Weights of a small transformer language model.
Size: 12 layers, width 384, 3 heads of 128, MLP 1536 tanh GELU, 25.2M parameters.
Architecture: LayerNorm before each block, learned positions, biases, capped logits.
Training: a variant of Adam for these matrices, 535M tokens, 8165 steps.
MLP neurons of a small language model. Each row is named by its layer, matrix (down: output weights) and neuron, and shows model dimensions 48-111. Each number is 200 + 20 x the weight over its row's rms, rounded and kept within 0 to 999.
After each neuron's rows, "raises" lists the tokens whose logits its output raises most directly, leaving later layers aside.

L9.down254,173,230,209,187,192,207,202,207,208,197,206,207,184,208,230,213,186,161,222,203,177,166,249,214,179,192,189,191,172,212,226,193,188,226,187,209,214,195,192,190,186,186,185,213,209,197,189,199,181,215,237,188,206,180,185,208,188,211,206,197,173,195,179,198
raises: "ary", "ism", "aries", "ia", " of"

L9.down1495,201,205,156,231,206,217,192,194,205,222,200,215,187,193,205,186,198,197,227,210,202,217,207,198,175,161,211,242,214,182,221,208,196,203,218,179,211,189,208,165,181,220,163,195,193,245,208,203,206,203,214,195,218,228,189,193,155,180,193,168,171,214,221,200
raises: "ments", "co", "inal", "ment", "ical"

L9.down1225,208,200,189,190,219,221,223,224,198,195,197,187,198,213,179,244,227,207,214,202,226,198,221,207,227,197,193,201,206,201,191,224,194,205,199,242,214,183,232,182,212,236,219,209,238,189,220,201,202,160,195,222,212,203,176,201,205,165,190,178,214,192,203,186
raises: "ivity", "ur", "ous", "or", "ural"

L9.down1081,217,184,186,207,181,192,218,240,188,190,192,192,193,182,226,214,201,212,205,199,203,190,253,218,172,217,220,222,201,213,191,196,190,205,180,200,204,209,176,164,179,212,181,218,196,205,188,225,242,216,185,181,169,236,214,230,177,233,214,192,179,186,205,208
raises: "house", "ries", "ron", "rical", "res"

L9.down295,247,207,164,198,196,201,231,194,191,222,205,212,220,195,188,223,199,202,179,193,228,176,184,231,218,206,232,201,192,170,221,192,198,212,183,191,209,203,193,213,236,235,207,190,223,178,218,207,225,208,201,234,206,199,211,224,205,180,169,203,225,185,156,211
raises: "'s", "'", "’s", ":", " of"

L9.down848,174,205,204,190,175,205,156,188,193,222,177,181,178,164,220,245,195,224,238,209,197,201,204,173,190,207,231,185,194,225,227,208,173,173,218,201,172,213,218,183,203,194,207,184,210,197,209,166,208,208,211,208,222,214,199,185,218,222,211,194,172,201,186,180
raises: "ts", "ted", "pe", "pen", "te"

L9.down992,193,212,195,222,183,205,240,205,198,228,190,197,238,217,197,198,158,183,216,171,205,203,221,203,164,185,213,179,184,196,190,167,195,219,210,214,203,184,198,201,181,191,201,250,196,227,217,181,164,212,220,202,198,193,187,212,203,218,226,219,193,165,177,191
raises: " ===\n", ".", "s", " ===\n\n", "es"

L8.down1244,167,192,211,187,193,213,189,193,225,184,206,220,170,230,191,192,214,181,200,188,198,200,221,197,216,205,197,217,197,224,173,211,195,206,212,189,137,155,218,149,203,205,183,184,216,158,213,184,210,198,192,187,217,203,180,258,165,183,203,170,227,224,191,188
raises: "ional", "ions", "ant", "ion", "ement"

L9.down622,164,204,213,142,211,151,198,207,194,225,220,168,190,216,215,188,218,164,191,193,197,214,190,213,204,204,196,205,236,217,232,170,199,182,245,177,199,206,215,190,195,171,187,187,173,216,232,213,227,225,225,196,186,183,230,206,193,156,216,201,199,199,195,194
raises: "iction", "ere", "ental", "ell", "elf"

L2.down1206,180,204,200,220,219,168,181,203,195,197,179,190,225,217,202,183,211,199,192,204,204,175,188,195,184,215,203,188,189,199,196,236,185,210,190,219,210,191,225,240,187,207,225,200,211,170,210,238,185,191,195,217,215,176,178,185,187,206,215,208,204,223,190,187
raises: "ton", "ted", "ts", "ter", " although"

L9.down519,185,217,184,199,209,170,192,171,163,196,216,206,223,219,203,210,222,175,197,225,220,190,189,205,200,198,203,206,180,199,164,208,211,183,210,207,222,193,179,176,196,219,206,194,215,205,197,213,191,221,200,233,226,203,151,195,188,223,190,174,177,156,199,210
raises: "e", "es", "ts", "on", "ide"

L9.down808,223,179,196,193,208,188,203,165,227,201,209,234,176,224,228,212,213,203,197,187,199,222,211,151,227,172,204,214,217,148,223,204,223,192,199,188,235,186,207,192,205,177,178,178,205,191,212,188,210,215,192,207,203,220,219,213,193,210,198,199,184,187,218,207
raises: "Club", " Athletic", " Football", " league", " Club"

L9.down276,202,193,176,187,239,222,178,229,172,226,193,195,230,196,157,207,175,182,189,231,179,191,235,207,238,209,237,216,160,194,209,210,200,202,206,198,202,215,194,197,198,181,242,215,184,188,157,225,181,213,221,201,224,221,243,224,166,239,200,221,238,200,221,191
raises: "ories", "ter", "ater", " mm", "uments"

L3.down1409,218,180,223,203,156,226,210,210,176,207,190,206,203,212,188,208,200,198,163,234,223,206,206,181,191,189,157,188,178,221,174,208,178,220,191,195,205,197,198,196,183,171,219,189,176,205,181,201,219,208,204,213,198,177,191,219,191,217,199,219,194,192,183,212
raises: "al", "ely", "arily", "etic", "icated"

L9.down1480,236,226,187,181,196,209,218,204,180,181,236,204,186,182,216,234,200,219,215,198,219,200,209,221,199,189,207,206,208,183,190,221,205,161,207,158,222,186,180,209,186,189,205,214,207,247,220,178,169,206,171,199,166,177,222,197,205,219,217,220,192,211,203,223
raises: "'s", "’s", "vi", "ston", "mi"